python train.py --num_key_value_heads=1 --hidden_act="swiglu" --positions="rope" --rope_fraction=1.0 --attn_scale=0.125 --tie_word_embeddings=false --parallel_block=false --optimizer="muon_variant" --learning_rate=0.00303 --beta1=0.93 --warmup_steps=62 --decay_fraction=0.574 --train_tokens=109300000 --dataset="wikipedia_en"
MLP neurons of a small language model. Each row is named by its layer, matrix (gate and up: input weights) and neuron, and shows model dimensions 80-175. Each number is 128 + 32 x the weight over its row's rms, rounded and kept within 0 to 255. Numbers have three digits each. A neuron's up and down rows have the sign that makes its largest values positive.
After each neuron's rows, "fires in" lists the words (lower case) most often at its 100 highest values on Wikipedia text that the model never trained on.

L2.gate93:114178103160098154126133126136161131126145154164147136090167167123100129082163120118103126106180099110122146162125161124128103127161124191083145110137133098097215163115115145115123116135082121109191142126092137115141138137120080128136174112132142094155130052079091157180146071111174141164
L2.up93:163229160133115071150139148109067115064070138143103178157114136130081178137127125123116125178144202153171146133088143157089135076156101128142139121179163132126093116146138115118135142143132101179180126123139164158138122066095105124099159150111065168079125097124162163157136155123178154141
fires in: "she", "officer"

L6.gate80:050056149133097145146131146120158141122121120147117128127187104127090154088120129062145103175084135133153137126105078092117096153141156144098153096130122116232145162098146129143190135138164097086164139106101184130112161196091135128106117119120140134117082117167106092115110144132164173153
L6.up80:135019133120128146152141144128213100158105125117062190122106184167113169153108157151125108154135183130088128137178172172113157114101142128097187111103149177177140133136167145120100115152189163079129111150164151113185132157153169110071154113096169096128083105142145109109094129134082125116
fires in: "after", "when", "before", "until", "as", "since"

L9.gate430:086037114092154076088089128145165107080128102148089153147095092062124121182128081107136171176165151157140116141117127088131088148141087122140116071171151127149102119106101121131144120123139136128122165114140158103117153166184142098241120135092149136124095124140105142080142091151127118190
L9.up430:116087132061150139173179124140195179096126089093068136116099130146160137128120144099139193145133109104136092191137123172136055096133124153066117147108141160076085076130057152147084135132159133176058126108129101149181185124087157150142120201057165112130118145094158132115133182127169133176
fires in: "to", "not"

L5.gate357:158156156123144101091051155083157146152122052171118100059165167056113066176051106118075144139107131125113165135140147102135120104131115141101146182108113137144140149098132119094157193085151170119161172161120125079069120105180193179117093141167085158121100118166188077116134169134110162133
L5.up357:128161115154115142138126040113141106106122100128108113107135000128126147076132144182089112136084176127092136093126127112118112144195074158147162165126140166126115137116096144164127102171110178133105136151090144168068161160123160145160156157116130031139146109096171124086116123073115102134
fires in: "a", "term", "aberdeen"

L5.gate482:090092138173224151118099152114120065098204095124163092164095147131072113165137100120110101050167200111125136145119134148156144180130115155107155057117150089094150120099135123156092113076112094094155106071107152148147157205070132150094102131110218177128109120112094119052123131167153126126
L5.up482:124064156126125122132132117091146097151137116125132196200112148068187148074130122056112145159102187085140165172130119189110114142142135095094135081134140096191158109118156105156078144096123053114142118177108130113129135078106085125100094160117114109073137108140187131162125146149163125095
fires in: "not", "t", "probably", "prego"

L4.gate127:081113056108102108140110136147087126206146130213146148129122144077103085133071095117083111134146175144134168161084093176088097127181143117132135159106083114161095183166105114123113087159142132131189114129133120103086107076079165119075128084140114109085101108143077110101183109123137205108
L4.up127:090102126100146119183114147167118168191117148173137124143139121091150087178087123166088161164218150154114136149107136111120104120137136114110179144052159096153101135168126087118109136093134129164144128097110138116113104092116135088093123154138067127110156102124127134101166077164158123136
fires in: "the", "personal", "new", "their", "political"

L4.gate146:125114102123116116107107096158150092167134076098089179155125143102092120161141124088082104204120081160109140159121109119133116092105107147127119134064122140111161124100116130126147096115133083116190161158113126105166167160134111115145123096147184106187026134087118201122047112104104139078
L4.up146:093118123093122109170127195109135126134129113130127176178132131154113149103126128118095108164093118120073232163128111134136092111100113201146050104103154123161173108113079145097165100136103113108170136056115130060138133149113152122134143099176153115177073089084133159087062116159106161132
fires in: "after", "during", "before", "of"

L2.gate47:134136096132153175060171141104107142141033095149172182129120130202138125152141124077079184138088152197134163142148171109133149106120136113108116140159103133166130124180165126128142123128134151098158141118118087160100108173159107130112140130049129136131122146088117139142121121138168137089
L2.up47:121154107168072163131165127082147097141084076127156115133115186161126173133123118086128074161106185154129071071140177091135065066147081106135106148130113102099136143122118057154111138096091162086083118114129084137143169146041116092193136114099109095110144171150097149148127172118115112197
fires in: "with", "during"

L5.gate451:082117131095065124104131150171168110153068111116114174126058162114109138116148153109119115096075127138160139108127185172149110142121094125129114168114119088105052144159087040085135095140124096113159113147120098178117094121151128094152099078112106139112168116120162121087178165083156143143
L5.up451:120126145133119099112149090180158164122116154097073153144079156060091145125158153105116114131088105082127136118138124129139131080102129144131117139104129102141096168149091062142145130096064164161144095179162115151122124136133144115227106021076123107137091119114191150114136095092091142120
fires in: "be", "is", "it", "was"

L2.gate91:105095160074066130113112102133127086134096121186122128063126129163132090141129163157103139092139113161128151144084106105097123149146088130090106084193140116097133123162127094093128116098139146127172155132135102189166152184089200140123176144163145142107137114139136203092126143127128094167
L2.up91:119080109186144072138127093160125116126192120111062216084130179111101139073066092145179048111123123040124104126119119116146247116097155135134165149131147185118127111130113084159118128176103148102133099120127164150086177142117140136124138129115074118202141094189171083205192137118131089154
fires in: "still", "often", "never", "sometimes", "not", "july"

L9.gate282:108117085180173185146113207120189147140127158077156163148115111097159115085121162097117109143078120146090133136070157138065158136118155148149135133179163195134084114123197147138093132116120146122099117122077172126108151175169208153107130094093114073059133124078120152139094098116126144188
L9.up282:114075124101167119180110082121170193182107141156115074123156188146166132186083095130161148102101155034140070135120158113106055143158159124110144066146120162153104114096153121089151096096106138151136144096142197100149090102145122125067119119104102179109144170141064108140153050155108147133
fires in: "of", "not", "took"

L2.gate27:153070122210093101145125118200145133158115139098096135150099223117124136057167167126200115106145100143171171116130109152142116112109078177179073142157098191146084148106111146151138096107117053130152193161172133143114147143089138124116135135120131165133124155119064148136139217169124104155
L2.up27:139136116196110082116135114122139126180091128144080138062061220108120176065079156125157079116101129161109172169183092119116140153120094141171142137098107139141097156102164081189109156127118165079158122106163137111125126106084139123118111184034144127139115168131154152151146128111137167207
fires in: "also", "not", "still", "taken", "never", "forced"

L9.gate474:146170159124169088080141098192141130140064108106077085178120129166145061124102184069170138125133118108105156123151079077119097214089174131076101111095141127082130133145134100124060160103079116109091107124182122161124110153144083156030147092087103097110180184132171111144137131117142121123
L9.up474:077144080111074108095135139198166127102122175162113138138106156150129155067150111137196136137164129154142173152209102099110103121085113097122131115090049081139094103083145104054098111086148143139095126129141134135116126091118073198139123113145124144109096096135171091140155129051140101100
fires in: "and"

L4.gate84:143213137132119154150153122130151087129098126113157130127125135109081100117187122129079108081112195147159143160147127150136091129136150122105161190138157121112148116092158157143096103118139130108177146118116114090106194131110091153103096125135136141102174093126141156131164074121129136127
L4.up84:162174077100113147120145079078130139114120116135153175125110116117077126161168135149155110068078156144176150201151084142113160177148124157122144159130178107136181201147120134149099133123133118145143114116150107095133170100154056136075143096064151124097208110107145186130168092125120141156
fires in: "she", "he", "alex", "adam", "anna", "peter"

L9.gate78:085129123133166129106076080077124116094144115115127072121105092065146124141197158130171151129086162094129173119131128063134107116125106119198044125131188141142116138137139119106123148133055080084135135118091114095065102104173116142149137154087109108108097140105114106176183159109115092117
L9.up78:159118106136160159133148106113138106145143094168162105148152079167138134138152116152072046096146159179147148087128127081102168156160117112097112171055155155173115159104143108095111152073143102116139163116148144087092088114109144144081126157136179128121106126157129138094130212199126121063
fires in: "a", "an"

L9.gate268:094139174134157094201131147142167122082174145111084165138125146115200128143120180090085143093128140130142130112147128139121141134118114184184158147128175149146166071129097086139134161124136027122113133169094092092218150138088112129096185084098179090112123140115074143117133186131058117145
L9.up268:160103080058092149119109129174101077101139137124164082129159137096114124104119138064100175115096128153133134110124119124133097155221144098086175046133122100116112111134110120073112096137135133121149149161122088114091142136100082166150143049114072115111083115116196156130110101120120184158
fires in: "not", "to", "announced", "was"

L2.gate338:121172093150154240140092165073101125152063133102130156125070150138065140163132075113127093090125119132116161132127092123121141081191128086095159110150097162140134159084139141160117076144092064137188131136142082096134148058128133131196188144126072106091144171160112154135058129143149122112
L2.up338:152123120078140150114139204138144112173157128112106089149169091161084088117123130148134144122121137143126117145140121030139062081135149102147097090116182108166216124056124132085160101109151100174117123072122138162127093161134117127156088175119129148098152136116172108147046143170120101078
fires in: "to", "on", "between", "about"

L9.gate300:177144079139172147101120161119106158112083108118135148133187117108143137134145078110113153138165127078096129095141176145143091072135167106132153067090126144115097076116165123071106086156106074100129173109099141116133162154093156201084226122111101152108137168156110105096123159054094117136
L9.up300:110058103132131114135114183084053161078134117135143122175145097145120073146125100153075123119109093155137131094135131122128156113175160105155138133119116137168170135088148100124096150076149155100129131144148096157184114165108109207110136136147167122135133160146074046065157135126121105118
fires in: "as", "season", "cancer"

L4.gate364:121158158141155152170112151122171148123137082161080106122057143161098119103092126085113148153128123140124168142168087078128091122140185140150199076145099094119122098145144119106142132122084107121116121086154103140114124181072151167230146100152136072170038079120082067141130092070134169154
L4.up364:151149130127101137144132161136124116107148089166099141142066166133152188127104101067163087122107164177068117169123146109108144086130165109179147104181148083102111079140114123084138102151093133161107161150155086140126119126088168134163151116181144078180054065141106108137103138087162187177
fires in: "during", "late", "following", "from"

L4.gate95:134056139143126125166101139138110114095090138170159119151068116080177113136071086130167093135106187145210123128105095177141107167122100169106092183146146104102148217149117093131138190113145154149141144053135123130110116092138173149139212123140159096062056091084104124076132122131084141156
L4.up95:126119131192113128191095100131134073158133135160175114143093144117185129137024104169139084124138114151131111120134178169124161160155102122159148131069146122091087197113159087118071146174142203176108159086083160082111131111106180101180157112123150106078122159141124142091155179157115141129
fires in: "the"

L2.gate12:113144139130098138115127183130153146152134188080116081103195059125088123152110117170151157154149146127070135179124129092123107134146100111084122075108109095132178109126203128100080115123112116165125239166107110126097109069106142175139119148207148161087182149080108106146108112110077110137
L2.up12:106147152141069117137127131137075119120141091107163140106159101131129097174105098152146112156087159117138148147136136116156141085134138094090105117145178109103095135120150114081100148178071117103131171108080196065107126053090097160124161187157108114100101138111105111099109136111116133115
fires in: "world", "olympic", "conference", "battle"

L2.gate120:149063151195140094147071135160052149131149168104106144148139191148117130096139129087147145152155174151126173096100131145129076176087127143140141049122112189198163154129118099121160125172146156115142192121185111181160094143150154114129138079084202134141167144167111089142132184154140170153
L2.up120:084109133136125211104090085090127135055110104159146179117136081183133067099089063165087088074113111123145078151196146109116132137144098143162154130111148086110116117136156081160131176143112094105130148128194092144182092138144105092079133099139122129074105051161082087121124151128138124101
fires in: "as", "because"

L4.gate440:140138193128123134118123237158079102148100100057142172122101151140160136134125138160125129156117181134189185184173110154152119113131107089123108107144136131147174126089118153128154148117113154166212082052131118197137154116138111170096123065183136106142119098111107159184154144156125119121
L4.up440:140093204102150059150091157113110048111159116136124147100135126137148125105071146163109101074117098087175127131114146169141147136165089142065153153101151067099127109106137085153104147121097141157106124112154122151118141082167097130141126098162151092122086091105125115090142136081112134115
fires in: "this", "the", "that", "e"

L2.gate344:122154160137132136149147125087150139116152065159135161169130100084125147104134137103099123170067119131058114130117117088141126129161102146153172079071110100128165128124121065123134142094124138086125175171103140160175146136022081122123129107130152185158026167158097104118158111107120082154
L2.up344:129139149186163134135159113120059120109149096130078147101122167137123173110126114117147103091127121090000138152098159111137144124145121095145175083085177160123124126170118098104148171088098128078096168201127163125123123124101154155105157149133123138190075125123142114113116097095147142126
fires in: "during", "before", "until", "since"

L5.gate273:116140151162095119128117115116116103093121155045212181093181124071144088083183122110081135153119145154080127140145154145099141129127122125144139167132115152094091168117125072174076067135115109116140149166118151124126174067098174185140234115100117161133113111152167122152194115110175135129
L5.up273:107110104131146167078152165116120083124136113105157182029138097097111121175141115122114103126086076109116140128160130166135168163134097109124142192085054132090153098102109076149060168081112118090188124138116089133116180092115155144156129085120111141163097159127111110120109112108117174059
fires in: "it", "he", "was"

L6.gate165:149133142124174110112093165130076170105178103118123163112136118097116130106123143124148152128162137124109173123093067076134207133111132119165154115063121194163102130128096089123170138158072126083131095147161169131119153130149155161069157140090178124091124049151127116122086114090119102244
L6.up165:100105158089182115117155115125124127143082079107075180161092102118128133136077138091170061158157122136091079111146129144127169126114152080107115104096173116173125106119113085120134134094119110141092087087158068095136125136114177199060061148081141157137150094098125173128137153114147125136
fires in: "to", "and", "or"

L9.gate88:190151142128120109133159175138155147153124166102111102140136148055089106107074116183129063135164127111105084143155157122169104117115123078088148143108115162139106177080129119154134125152169142153119163138047161194116130093125038162070175036095167120118147157177095154152129123144157112114
L9.up88:145172079157204141103096210140163148153182081139170141120130107086133099118138114122140144169108121136162156103125112106118176083113162144109138142124189143125135092140159132164094091138093116137123115114104145112097111129193068141113115104113105087151165181157103118125147109125177145101
fires in: "and", "he", "the", "it", "they", "relations"